From a checkpoint of a small transformer trained on Wikipedia.
Size: 8 heads of 64 (1 for keys and values), MLP 2048 GELU.
Architecture: RMSNorm before each block, rotary positions, biases on query, key and value.
Training: a variant of Adam for these matrices, 1673M tokens, 12764 steps.
MLP neurons of a small language model. Each row is named by its layer, matrix (up: input weights) and neuron, and shows model dimensions 373-436. Each number is 50 + 12 x the weight over its row's rms, rounded and kept within 0 to 99.
A block is one neuron, or neurons of one layer that tend to fire together. After each block is what it responds to, as a language model described it from the Wikipedia text at the highest values.

L3.up1178:51 44 62 59 41 32 41 45 70 39 36 46 79 58 49 54 39 45 42 66 67 68 54 62 36 30 64 35 43 57 57 16 66 58 50 45 43 38 52 50 81 73 40 50 62 45 37 45 54 33 37 63 40 48 46 42 43 46 30 55 47 53 41 64
Single digits, mostly 5–8, starting or inside a number, especially numeric cells in Wikipedia tables, e.g. | 7 |, 88, 1.7.65.

L6.up194:50 54 36 64 41 60 41 46 37 44 38 44 34 65 45 30 28 37 55 57 59 47 49 53 44 75 58 56 42 30 32 34 55 61 55 44 49 39 57 55 60 68 55 48 40 47 60 31 54 65 48 61 51 56 66 53 50 36 61 42 49 46 33 43
L6.up892:63 69 53 59 48 54 37 52 45 48 61 40 43 49 56 50 36 52 63 29 59 35 56 41 38 67 38 53 70 40 49 72 56 61 39 39 47 56 40 50 54 58 50 49 59 39 60 54 38 52 65 52 62 60 40 47 43 61 42 39 50 58 55 48
L6.up1030:59 43 57 43 45 54 70 35 27 33 54 37 53 55 51 49 50 34 29 35 53 45 31 36 35 45 39 60 52 54 56 71 47 63 48 52 45 50 51 49 51 47 37 47 56 48 61 27 39 57 45 62 70 56 47 45 46 75 51 56 52 48 72 40
L6.up1214:36 63 64 47 66 56 51 71 30 20 31 31 52 52 57 48 43 31 47 50 51 56 52 54 58 42 57 48 51 35 54 30 45 49 54 25 41 42 55 36 52 79 52 62 35 60 37 47 61 47 40 52 50 56 69 61 59 62 61 55 65 78 54 65
L6.up1591:67 55 41 48 41 20 43 34 38 38 28 57 64 48 44 45 47 63 56 32 51 58 57 59 20 35 53 30 44 61 51 19 58 57 52 44 48 61 61 40 56 48 40 66 70 31 41 50 39 44 51 48 50 53 32 57 57 42 37 43 59 31 66 53
L6.up1696:43 54 58 57 48 61 58 44 30 45 48 36 30 47 72 40 36 58 50 28 55 16 42 51 45 49 44 73 60 37 50 38 39 62 64 29 58 65 48 39 49 65 54 85 54 54 65 52 69 55 52 26 68 72 53 50 54 65 53 36 43 46 51 50
L6.up1723:49 42 63 51 25 53 37 61 47 46 58 55 43 54 44 17 48 41 66 44 63 58 45 38 46 70 33 51 30 42 60 56 78 67 27 52 67 51 63 43 62 57 53 48 60 39 54 60 42 45 53 50 52 55 42 42 39 42 31 52 36 24 44 62
L6.up1974:85 40 34 64 44 52 41 57 42 48 40 67 38 46 31 58 57 41 65 33 58 51 37 63 66 53 75 56 49 54 46 59 39 59 52 35 64 50 61 40 50 46 50 55 49 60 65 61 59 50 57 48 45 58 55 27 57 69 60 35 45 33 67 44
Separators between items in lists of names or things: commas, semicolons, closing parentheses, table pipes and line-initial bullet dashes, deep into a list.

L4.up112:54 24 40 61 35 45 33 45 33 41 62 71 43 61 70 57 46 44 51 40 59 81 57 67 60 74 50 54 45 29 48 42 44 85 58 43 60 44 47 43 42 50 51 55 36 69 37 20 53 43 50 61 68 41 62 35 45 25 55 35 55 36 42 53
L4.up227:53 36 58 63 56 42 47 43 43 42 35 50 61 53 66 48 34 38 59 49 79 14 23 60 53 41 59 38 57 43 61 54 62 56 42 51 35 73 65 37 66 48 41 53 38 68 43 52 75 62 47 62 47 24 58 49 44 55 79 45 54 57 74 71
L4.up634:66 28 55 58 57 27 54 58 48 55 49 51 40 62 56 53 38 48 46 73 46 38 79 50 34 48 54 43 37 44 58 55 66 44 45 58 31 32 70 39 68 37 47 58 58 52 61 75 46 38 40 50 45 43 45 73 47 50 49 41 79 46 72 54
L4.up1150:72 29 27 41 59 49 63 59 43 58 53 48 49 48 78 31 58 53 55 60 74 46 54 67 43 50 53 32 52 46 50 41 33 60 45 50 54 44 75 50 34 44 42 49 56 45 65 23 60 51 51 47 48 59 65 49 60 43 58 58 56 42 57 57
L4.up1216:51 47 53 63 39 37 38 63 56 47 50 51 21 45 64 42 48 50 48 27 77 53 38 67 48 44 55 41 52 47 36 29 58 49 35 55 63 40 61 51 64 54 33 45 59 72 41 59 69 52 44 35 36 60 55 49 55 55 48 40 40 67 53 70
L4.up1248:54 34 48 78 57 41 60 46 48 53 38 53 40 42 70 58 18 37 46 56 69 57 68 52 48 44 48 46 44 73 41 40 58 35 56 40 65 61 65 52 40 61 52 49 69 64 38 66 60 57 32 46 54 46 54 51 56 66 70 53 53 44 40 53
L4.up1317:68 40 53 25 48 43 63 55 54 50 26 52 47 52 99 38 57 52 84 33 47 55 59 40 29 78 63 59 46 42 39 60 47 54 52 53 59 45 53 39 49 42 47 54 75 64 34 15 59 57 35 57 51 48 50 47 54 29 72 43 42 53 68 52
L4.up1329:66 41 42 48 47 37 49 45 50 64 35 57 41 65 56 55 45 50 38 47 67 28 53 43 37 40 40 48 48 56 54 38 73 50 59 59 56 60 57 68 70 58 52 72 68 49 45 50 50 52 54 33 30 44 43 55 38 45 61 53 46 53 43 59
Conjunctions and commas that join items in a list of proper names, mostly places, teams or people, as in "Indonesia, Thailand, Nigeria and", "Chinese, Indonesian, and".

L6.up112:52 44 56 32 52 33 39 31 60 59 45 57 63 78 32 52 49 57 62 44 66 46 59 66 20 45 41 53 61 41 58 54 65 62 50 67 56 44 46 40 44 72 50 51 50 62 39 68 39 52 73 56 53 50 28 52 65 53 60 67 74 48 25 49
L6.up245:71 46 31 59 36 68 36 45 25 33 51 36 45 47 47 59 47 34 27 73 54 65 66 68 68 70 51 66 25 34 43 68 46 68 49 56 61 29 41 39 47 64 54 74 60 53 57 46 40 51 36 42 51 35 50 43 39 41 79 64 56 52 55 58
L6.up639:62 41 60 49 30 41 82 47 41 36 48 46 35 63 50 49 29 21 56 34 66 53 50 58 37 25 56 41 70 54 35 33 48 59 47 51 49 46 46 49 38 54 69 60 57 56 54 63 42 47 54 46 40 47 39 59 53 69 71 44 52 62 60 72
L6.up681:25 29 34 26 60 37 59 47 58 57 48 43 48 66 58 54 66 25 26 47 38 38 11 68 64 29 80 55 33 48 47 62 69 52 33 65 45 59 50 41 67 52 67 46 59 64 35 49 47 52 44 26 38 57 59 50 50 50 32 41 72 23 61 59
L6.up761:67 52 58 42 51 42 45 69 62 60 50 38 44 31 43 35 50 46 61 62 56 42 59 60 54 54 34 55 42 48 39 45 52 59 53 49 54 26 45 52 32 51 32 34 63 71 56 76 35 62 68 57 43 36 44 34 52 82 44 38 54 38 52 58
L6.up953:75 49 43 55 47 42 37 62 53 53 51 41 46 67 37 51 42 25 39 52 52 55 38 57 55 58 44 29 42 39 43 33 28 48 39 43 19 54 48 34 50 63 63 46 62 43 40 64 50 58 38 45 37 45 45 68 51 72 47 29 47 52 41 50
L6.up1156:52 46 46 51 40 63 42 39 57 42 40 45 52 42 73 47 42 39 45 20 63 53 53 63 34 35 52 47 33 48 51 48 51 51 55 45 59 30 75 56 55 45 55 43 53 53 40 45 34 51 50 22 56 61 58 49 45 78 60 49 47 63 44 52
L6.up1711:53 54 68 34 44 47 27 53 34 57 46 59 37 62 50 57 43 35 58 72 57 50 70 51 43 58 41 49 48 45 43 41 57 69 56 35 50 23 68 39 50 45 53 57 54 74 29 33 58 54 43 35 63 40 50 47 57 56 60 49 50 47 59 68
Single digits inside numbers in Wikipedia tables, often a value's leading digit (6.81, 4.69%, 12 | 4); rarely, function words like per, order, either.

L6.up490:61 32 62 66 49 42 60 50 55 33 45 70 60 45 33 59 42 43 55 69 50 40 35 47 56 56 64 49 40 66 58 35 55 54 61 60 55 57 50 46 51 51 65 67 60 52 43 54 77 52 44 60 47 55 47 48 40 55 63 39 81 43 63 40
L6.up515:42 18 47 45 62 53 54 33 35 32 44 37 49 50 43 61 30 46 57 39 60 45 61 55 69 51 59 32 52 67 32 45 51 53 36 51 56 28 34 47 69 35 60 77 53 65 37 75 50 65 44 34 50 78 59 44 55 48 61 59 42 54 65 38
L6.up1580:48 54 58 69 34 52 32 55 70 49 52 65 36 61 46 43 46 43 35 52 57 39 43 59 51 22 59 67 42 52 55 51 50 58 37 31 58 46 63 49 56 57 53 64 58 64 58 45 40 56 55 47 64 46 61 62 63 50 30 51 54 58 54 41
L6.up1666:48 54 66 43 44 58 44 37 47 28 61 47 32 68 58 70 49 29 50 45 50 42 54 47 35 30 59 59 42 48 57 67 51 52 56 43 50 37 48 30 56 34 54 56 50 60 49 48 59 53 46 54 36 59 63 52 56 41 67 41 44 73 50 61
L6.up1717:55 50 54 46 56 48 49 54 38 55 13 55 44 68 30 52 39 41 33 64 72 31 53 50 55 35 30 50 61 46 33 30 75 41 42 51 31 48 29 50 59 29 43 51 43 73 66 69 48 57 53 30 55 35 63 55 39 49 49 56 48 40 49 68
L6.up1857:33 52 46 57 32 50 51 64 54 38 41 39 23 66 38 49 37 60 57 55 81 37 41 63 50 68 37 41 44 55 55 56 77 58 31 34 66 43 42 27 60 47 50 63 45 47 42 71 35 56 26 45 32 40 82 42 46 28 42 72 45 39 44 66
L6.up1866:27 24 55 51 37 69 30 46 43 44 49 24 41 40 43 62 28 56 50 40 59 45 65 66 44 51 44 43 38 29 62 52 54 63 43 52 58 33 45 54 52 52 36 47 45 65 30 63 55 53 58 46 67 22 46 64 40 42 60 41 45 67 53 71
L6.up1867:59 27 60 49 51 33 62 70 50 57 19 14 48 41 40 44 57 50 38 53 75 29 52 56 46 42 48 50 49 39 62 31 71 65 47 40 65 41 39 66 36 61 52 67 55 42 54 51 45 45 50 35 58 44 55 48 65 31 61 29 75 41 34 43
Prepositions heading a phrase, strongest for sentence-initial "Over" before time spans ("Over the years"); also "of", "for", "under", "along".

L3.up33:23 36 39 63 50 68 60 18 37 39 66 48 82 55 60 70 40 48 36 53 44 53 41 47 53 43 65 33 57 40 33 30 62 50 53 44 40 26 65 57 52 15 35 58 42 43 48 39 48 56 43 39 63 89 48 32 69 50 68 48 49 66 51 65
Mostly "of" right after quantity or part words like rest, all, most, many, part, as in "the rest of the team" and "most of the".

L4.up127:38 51 19 49 36 44 33 55 76 52 48 53 40 81 63 45 53 60 51 33 53 48 54 66 34 29 53 66 54 46 49 43 32 52 69 34 42 58 42 38 39 46 35 56 53 54 36 38 49 42 38 45 53 48 31 44 52 47 63 46 63 40 48 51
L4.up507:75 59 67 50 55 53 36 37 67 37 41 52 62 53 63 32 46 53 37 59 40 42 63 64 42 34 53 37 44 43 46 54 50 59 51 57 43 51 76 46 41 47 62 50 77 65 47 41 37 65 59 59 67 36 48 57 30 53 52 45 46 31 52 48
L4.up1270:47 55 41 62 65 37 39 58 69 70 51 49 68 53 59 33 66 55 61 47 58 52 50 44 44 46 35 24 43 66 37 51 51 61 47 62 41 43 38 55 49 51 58 49 42 48 38 71 58 66 38 50 40 57 59 52 50 32 29 23 68 22 44 59
L4.up1352:59 50 48 49 46 66 37 63 50 37 48 61 47 52 52 41 46 38 58 39 54 53 71 66 47 48 48 55 48 47 33 48 59 44 61 44 53 47 39 53 42 47 45 52 50 55 18 47 63 59 54 59 77 59 41 41 66 38 60 37 31 48 59 54
L4.up1358:38 71 46 61 44 48 47 50 51 36 71 59 53 55 44 34 35 54 40 33 53 61 53 54 63 50 49 76 56 33 52 53 68 55 34 35 56 61 55 40 41 54 58 47 46 50 39 43 64 58 25 54 36 62 38 51 57 51 66 41 44 37 34 45
L4.up1522:60 32 47 52 40 55 54 71 58 51 37 54 29 55 35 56 57 47 36 38 43 47 45 74 31 66 37 40 62 26 42 35 60 85 27 67 37 41 50 44 63 69 33 58 38 55 25 48 64 65 32 35 54 58 41 60 36 64 58 26 65 34 38 62
L4.up1660:72 28 42 49 58 56 40 70 44 63 28 29 46 49 30 46 51 57 59 54 80 64 49 40 27 44 72 61 55 53 47 47 60 74 43 47 70 37 47 69 34 50 64 60 57 36 24 58 58 47 42 47 46 56 59 39 37 44 56 39 47 45 75 34
L4.up1936:38 47 57 63 40 51 51 56 46 57 46 67 52 54 62 64 55 45 55 71 50 43 62 48 41 16 49 48 48 64 32 30 55 55 43 52 44 56 39 52 61 32 78 60 44 58 41 36 52 35 51 28 44 29 33 51 56 54 58 35 49 52 51 40
Single digits in pipe-delimited Wikipedia tables, often the first numeric column after a team or player name, e.g. league standings and medal counts.

L6.up171:60 41 71 54 41 42 53 50 30 37 36 45 35 42 50 66 36 68 32 47 50 32 67 41 31 35 59 62 31 46 40 47 35 43 64 49 48 41 20 24 64 59 49 50 69 64 55 36 44 49 37 52 47 35 67 59 57 61 60 29 56 55 33 68
L6.up187:72 47 66 72 26 42 56 37 47 27 53 48 44 61 35 62 48 70 42 41 69 32 48 59 56 32 49 54 33 48 54 32 65 61 46 65 46 55 65 66 47 47 43 41 43 62 50 49 56 60 43 59 47 48 45 62 52 60 51 46 43 65 49 56
L6.up503:60 48 62 52 49 34 31 46 58 47 44 62 51 66 47 30 22 17 60 49 69 67 60 47 40 59 29 54 66 54 45 52 73 56 61 61 37 50 55 43 28 34 46 54 61 82 49 36 29 65 54 54 59 38 42 62 36 62 54 55 41 47 43 64
L6.up596:85 64 73 50 41 39 54 33 58 43 43 47 39 38 44 51 38 46 58 49 57 42 42 38 57 39 40 59 57 43 63 52 55 37 73 26 44 32 58 53 35 48 39 70 38 43 51 68 43 54 57 63 73 61 55 60 62 49 61 55 43 35 47 65
L6.up899:45 45 52 45 28 51 45 62 50 60 28 31 54 78 31 49 49 66 65 59 60 34 51 64 31 54 52 65 81 43 62 49 57 54 50 47 56 39 43 57 50 64 17 65 45 66 55 36 52 62 53 25 57 48 53 22 49 51 46 25 52 39 44 73
L6.up900:42 42 59 52 25 52 50 64 40 28 37 66 42 69 61 49 43 45 32 46 57 60 52 53 38 37 52 62 50 45 39 39 58 57 39 33 31 50 42 44 46 49 52 58 57 30 42 43 59 60 66 60 76 59 56 46 44 60 63 43 80 37 35 79
L6.up1170:44 35 76 40 54 46 41 57 34 51 53 41 32 63 44 75 53 26 48 37 45 47 56 47 45 47 60 58 44 57 39 37 41 48 57 49 43 57 45 33 52 53 42 73 46 51 50 53 69 50 51 42 59 27 61 53 58 31 56 15 49 41 59 77
L6.up1827:53 58 39 64 29 36 19 70 51 58 72 52 52 50 33 38 46 26 43 55 51 49 62 56 41 41 54 66 71 42 44 56 57 63 60 60 53 47 47 65 47 60 47 60 48 64 49 44 30 50 49 60 65 52 79 46 40 50 45 35 49 41 63 56
Subordinating words that open a new clause mid-sentence, often after a comma or reporting verb: that, as, because, if, when, where, which, said.

L6.up213:55 57 44 44 64 59 56 68 44 47 32 63 34 35 51 60 52 50 43 43 76 58 51 42 57 58 49 73 33 49 45 34 50 57 51 42 76 33 48 31 37 38 53 71 46 62 26 51 30 51 56 46 54 55 52 61 40 37 43 42 62 46 41 58
L6.up287:52 53 58 34 62 45 46 57 40 45 36 42 60 45 50 45 41 49 39 41 60 54 65 37 53 57 43 47 82 44 45 50 80 52 48 27 81 65 39 54 45 19 55 55 61 49 40 71 35 62 63 50 62 60 57 29 38 71 51 62 52 46 51 58
L6.up542:41 44 66 23 39 31 47 50 57 60 47 53 61 59 38 55 37 51 50 50 58 48 46 55 52 52 32 55 35 50 51 68 49 63 20 59 34 46 65 65 66 59 46 51 49 74 57 42 34 50 52 40 67 40 53 63 55 33 42 52 60 29 36 42
L6.up642:49 57 57 64 48 51 32 40 58 54 34 55 39 55 54 52 62 45 57 45 37 52 61 30 42 43 32 50 42 51 58 40 59 67 67 58 66 44 45 42 47 18 60 66 52 43 48 38 38 60 65 35 49 40 62 72 53 68 50 38 69 54 38 69
L6.up675:47 55 32 55 30 46 61 39 45 53 40 46 50 64 45 52 28 42 24 59 47 42 41 46 54 41 46 63 45 58 46 46 63 53 65 60 35 65 57 46 60 43 46 50 51 58 60 38 68 53 40 46 62 71 55 33 60 39 49 49 56 37 50 38
L6.up1295:41 35 59 49 22 47 63 53 48 49 43 29 43 53 42 49 39 65 35 32 53 56 50 48 50 60 52 52 44 47 52 60 52 44 51 44 72 35 52 39 51 66 58 58 48 63 70 52 40 49 63 41 46 89 54 71 43 72 58 52 68 40 48 51
L6.up1902:52 35 49 65 48 41 38 46 60 59 21 64 37 46 45 42 65 64 44 50 71 46 60 36 58 47 56 59 44 44 47 43 63 48 51 48 46 45 48 59 31 33 39 72 36 50 50 74 26 58 57 37 30 37 52 49 40 40 57 33 62 42 60 59
L6.up1959:41 41 59 51 25 56 43 56 68 31 24 61 59 64 63 55 39 43 62 29 67 56 29 59 38 37 51 36 41 61 50 39 55 55 41 57 65 53 51 34 38 64 37 58 49 69 62 40 57 60 61 30 39 34 77 49 77 47 53 59 66 24 23 42
Inner digit tokens inside multi-digit numbers, mostly years split into pieces, such as the 1 in 2010, the 7 in 1977 and the 9 in 1998, in tables and lists.

L3.up525:47 46 57 58 35 33 33 63 45 49 43 51 23 38 53 34 59 49 56 49 61 48 44 45 40 42 33 57 35 38 44 41 46 55 67 52 51 54 59 38 56 53 60 45 39 53 44 43 33 57 49 63 41 66 54 48 59 61 48 62 45 48 55 41
Second digit of four-digit years (1|9|99, 2|0|06, 20|1|0) in career lists, tables and date ranges; weaker on list punctuation.

L3.up1351:63 48 38 47 39 60 51 61 40 58 48 61 58 61 40 53 38 44 40 36 64 52 42 67 55 40 58 39 45 56 51 35 56 63 41 50 67 45 43 56 32 27 36 39 52 46 54 44 47 69 38 51 77 66 55 57 44 71 52 29 41 38 28 47
Main verbs right after a named subject, especially verbs of saying, judging or believing, such as called, described, believe, blamed, claim, complained, in reviews and reports.

L4.up145:46 38 52 56 51 28 51 76 40 32 35 38 58 61 68 30 44 50 37 65 46 65 65 48 41 48 53 40 56 55 43 70 58 54 54 53 56 40 49 30 42 39 46 40 65 36 35 51 48 61 45 54 53 56 45 44 25 63 55 65 45 59 39 33
L4.up191:54 47 65 67 50 51 48 45 54 45 55 56 56 39 61 43 54 58 57 44 52 65 30 46 58 48 67 49 74 32 33 44 57 70 45 45 42 64 43 44 72 73 31 44 57 46 28 41 56 62 55 54 66 54 51 61 38 63 48 57 50 54 55 60
L4.up975:39 48 62 56 60 20 31 32 57 42 35 68 33 55 42 63 60 54 19 56 75 64 42 48 55 37 53 40 37 47 47 38 26 56 57 54 53 58 43 43 56 59 33 46 56 49 55 54 61 70 60 62 46 40 62 55 40 84 64 60 63 55 43 47
L4.up1038:47 33 58 35 32 33 68 99 68 48 40 51 44 64 64 52 29 57 42 20 70 59 48 46 51 32 63 51 58 46 59 60 42 49 22 47 39 42 53 52 63 44 33 37 62 44 51 30 55 62 55 59 45 58 25 48 32 45 55 43 65 38 74 39
L4.up1448:43 65 54 54 48 38 40 60 63 67 63 42 62 55 65 38 49 64 64 78 66 80 69 79 46 49 51 43 55 49 57 25 40 66 45 37 57 48 42 46 63 41 46 58 48 40 56 32 55 55 57 62 46 39 76 41 40 46 56 37 40 44 38 54
L4.up1723:49 56 54 46 56 58 54 66 48 44 70 51 65 52 54 53 47 54 56 52 54 45 54 42 58 39 49 40 43 39 36 37 70 48 21 53 39 49 51 41 39 76 57 63 40 51 43 63 66 37 50 53 54 80 34 65 43 59 55 50 46 34 35 41
L4.up1765:55 54 63 73 54 52 68 44 41 55 48 49 35 49 52 58 49 44 34 38 40 71 55 54 42 29 50 44 52 50 60 56 34 58 53 58 42 53 77 61 49 42 27 43 51 53 47 54 53 46 50 56 33 50 52 38 55 49 56 22 67 31 42 58
L4.up1828:18 37 51 40 37 43 44 63 64 51 44 58 48 56 29 29 58 60 36 42 63 39 29 60 51 26 43 46 37 45 34 49 43 44 53 41 62 56 53 44 57 44 48 48 48 25 50 28 43 58 61 22 40 23 49 60 53 53 53 42 58 43 55 42
Middle digits of four-digit years, especially the second year of ranges like 2009–10 or 1999–2003, in tables, careers and dates.

L4.up400:65 61 75 66 38 81 35 32 56 53 54 56 41 58 43 53 39 50 55 49 58 50 63 30 49 46 52 65 54 36 43 56 50 46 53 62 65 22 42 46 38 32 49 52 50 46 54 55 73 48 31 42 33 68 70 45 54 52 59 51 59 45 47 66
L4.up1071:44 41 43 79 57 55 55 50 52 39 29 46 47 52 65 66 34 48 66 45 50 37 52 43 56 64 47 41 69 56 60 39 88 44 24 47 62 40 33 58 48 44 32 37 57 47 53 54 55 47 39 57 34 61 65 50 53 59 54 57 69 40 40 58
L4.up1072:36 60 53 57 26 59 42 66 41 48 45 39 40 53 62 66 40 33 65 48 60 49 41 50 37 57 39 56 67 30 29 68 70 47 22 51 65 36 47 49 47 51 37 45 43 47 29 57 48 54 32 37 34 49 48 54 54 61 60 48 59 47 47 70
L4.up1284:58 64 53 54 64 49 39 65 53 28 26 46 44 66 31 38 40 48 43 49 54 61 49 53 38 45 47 55 58 55 48 56 60 64 64 78 53 44 34 54 58 57 47 48 45 41 48 60 54 47 41 40 59 56 53 59 58 38 85 24 49 36 49 40
L4.up1395:46 47 55 50 46 45 46 28 48 58 31 43 47 29 60 34 25 37 66 54 65 63 46 73 28 48 57 41 67 55 25 59 54 40 54 55 66 36 54 58 42 54 47 60 58 33 68 45 50 60 55 62 59 72 42 40 59 62 48 35 31 67 71 47
L4.up1406:50 60 63 48 30 53 27 59 48 43 46 43 37 66 54 50 30 39 29 22 44 38 48 58 32 37 55 42 50 34 41 46 54 50 50 60 65 29 52 68 41 43 49 61 39 48 60 50 48 44 43 53 44 45 54 56 40 41 37 54 63 33 39 50
L4.up1604:54 55 47 57 45 42 58 61 63 61 52 28 50 51 41 53 44 47 55 41 59 49 42 42 54 44 67 81 56 61 44 55 48 49 59 64 65 41 37 68 56 33 22 59 46 51 57 56 41 44 46 52 34 57 60 41 70 65 54 42 50 32 71 41
L4.up1624:50 52 67 68 29 59 52 70 55 59 61 37 37 59 42 48 32 52 69 62 47 58 63 55 47 55 49 67 56 59 37 36 54 53 62 59 66 35 55 55 61 61 37 54 55 62 52 41 72 57 56 51 65 60 59 53 64 25 52 43 52 51 35 70
Fires on "of" after a percentage, fraction or quantity word that opens a share of a whole, as in 7 percent of, most of, one of.

L4.up137:38 53 71 44 46 57 45 42 56 53 25 56 51 49 50 51 45 42 67 56 44 31 36 47 50 37 53 40 60 32 60 57 64 55 74 34 30 31 24 52 47 54 50 66 43 83 49 56 64 74 48 51 71 38 52 58 51 38 31 36 58 42 34 62
L4.up217:41 43 67 24 43 47 32 55 39 50 39 68 30 58 46 45 53 46 50 56 53 34 61 67 51 27 48 48 54 62 59 53 59 46 59 66 31 53 44 53 45 61 38 64 58 57 42 34 52 66 56 47 61 26 62 54 37 69 60 30 42 58 52 67
L4.up395:44 46 52 43 30 44 50 72 53 67 29 60 46 39 53 73 32 39 37 54 54 31 41 62 35 50 71 56 33 72 45 55 48 48 53 46 44 45 41 25 39 38 57 42 36 53 44 67 50 54 52 45 40 55 46 59 42 49 51 47 58 18 28 63
L4.up1234:39 50 58 38 36 51 51 49 46 54 26 64 64 69 58 46 63 62 38 49 60 54 14 56 52 54 52 48 73 51 58 40 36 45 64 54 76 72 27 48 63 27 54 53 50 47 52 43 60 63 72 28 40 32 43 66 56 58 54 48 52 46 59 51
L4.up1262:55 47 56 62 37 57 60 45 67 47 53 55 45 59 46 76 32 51 58 49 58 46 58 54 46 36 59 72 74 56 66 61 47 70 48 53 72 40 36 40 53 57 29 65 42 79 28 64 45 62 62 18 40 31 38 58 52 54 63 50 59 59 43 52
L4.up1852:74 24 66 32 44 61 67 34 57 52 41 56 55 51 50 51 55 43 38 56 66 33 31 57 33 52 51 47 70 55 43 74 47 51 54 71 54 54 19 48 57 41 64 58 64 59 59 34 31 72 54 61 59 38 48 52 58 59 62 60 54 37 65 67
L4.up1895:46 50 61 58 54 18 30 49 33 57 42 61 70 42 53 39 48 59 56 63 57 47 37 56 51 64 46 63 67 51 56 66 39 54 29 45 66 56 54 34 13 50 38 54 45 77 35 47 41 55 61 39 57 46 21 46 48 57 51 19 47 39 55 47
L4.up2006:37 26 43 27 61 67 56 40 42 38 57 58 45 50 44 33 39 47 55 57 57 62 55 65 49 32 56 50 71 36 57 45 53 60 60 29 57 51 43 53 40 33 51 80 42 64 64 58 52 52 42 27 40 40 67 38 51 50 59 37 67 58 44 73
Verbs of saying or revealing and the that after them, just before a quoted or reported clause, e.g. reveals, saying, notes that.

L3.up1394:55 40 52 56 45 50 52 70 42 45 38 38 39 49 94 42 44 33 46 58 73 51 54 43 42 55 47 58 34 43 35 41 78 57 37 60 55 52 64 65 45 72 55 56 51 77 43 46 54 39 49 38 60 32 58 65 54 33 50 42 49 53 56 48
Commas, "and" and mid-number digits inside lists of names or dates where another item follows, as in "Rio de Janeiro and São Paulo" or "1864".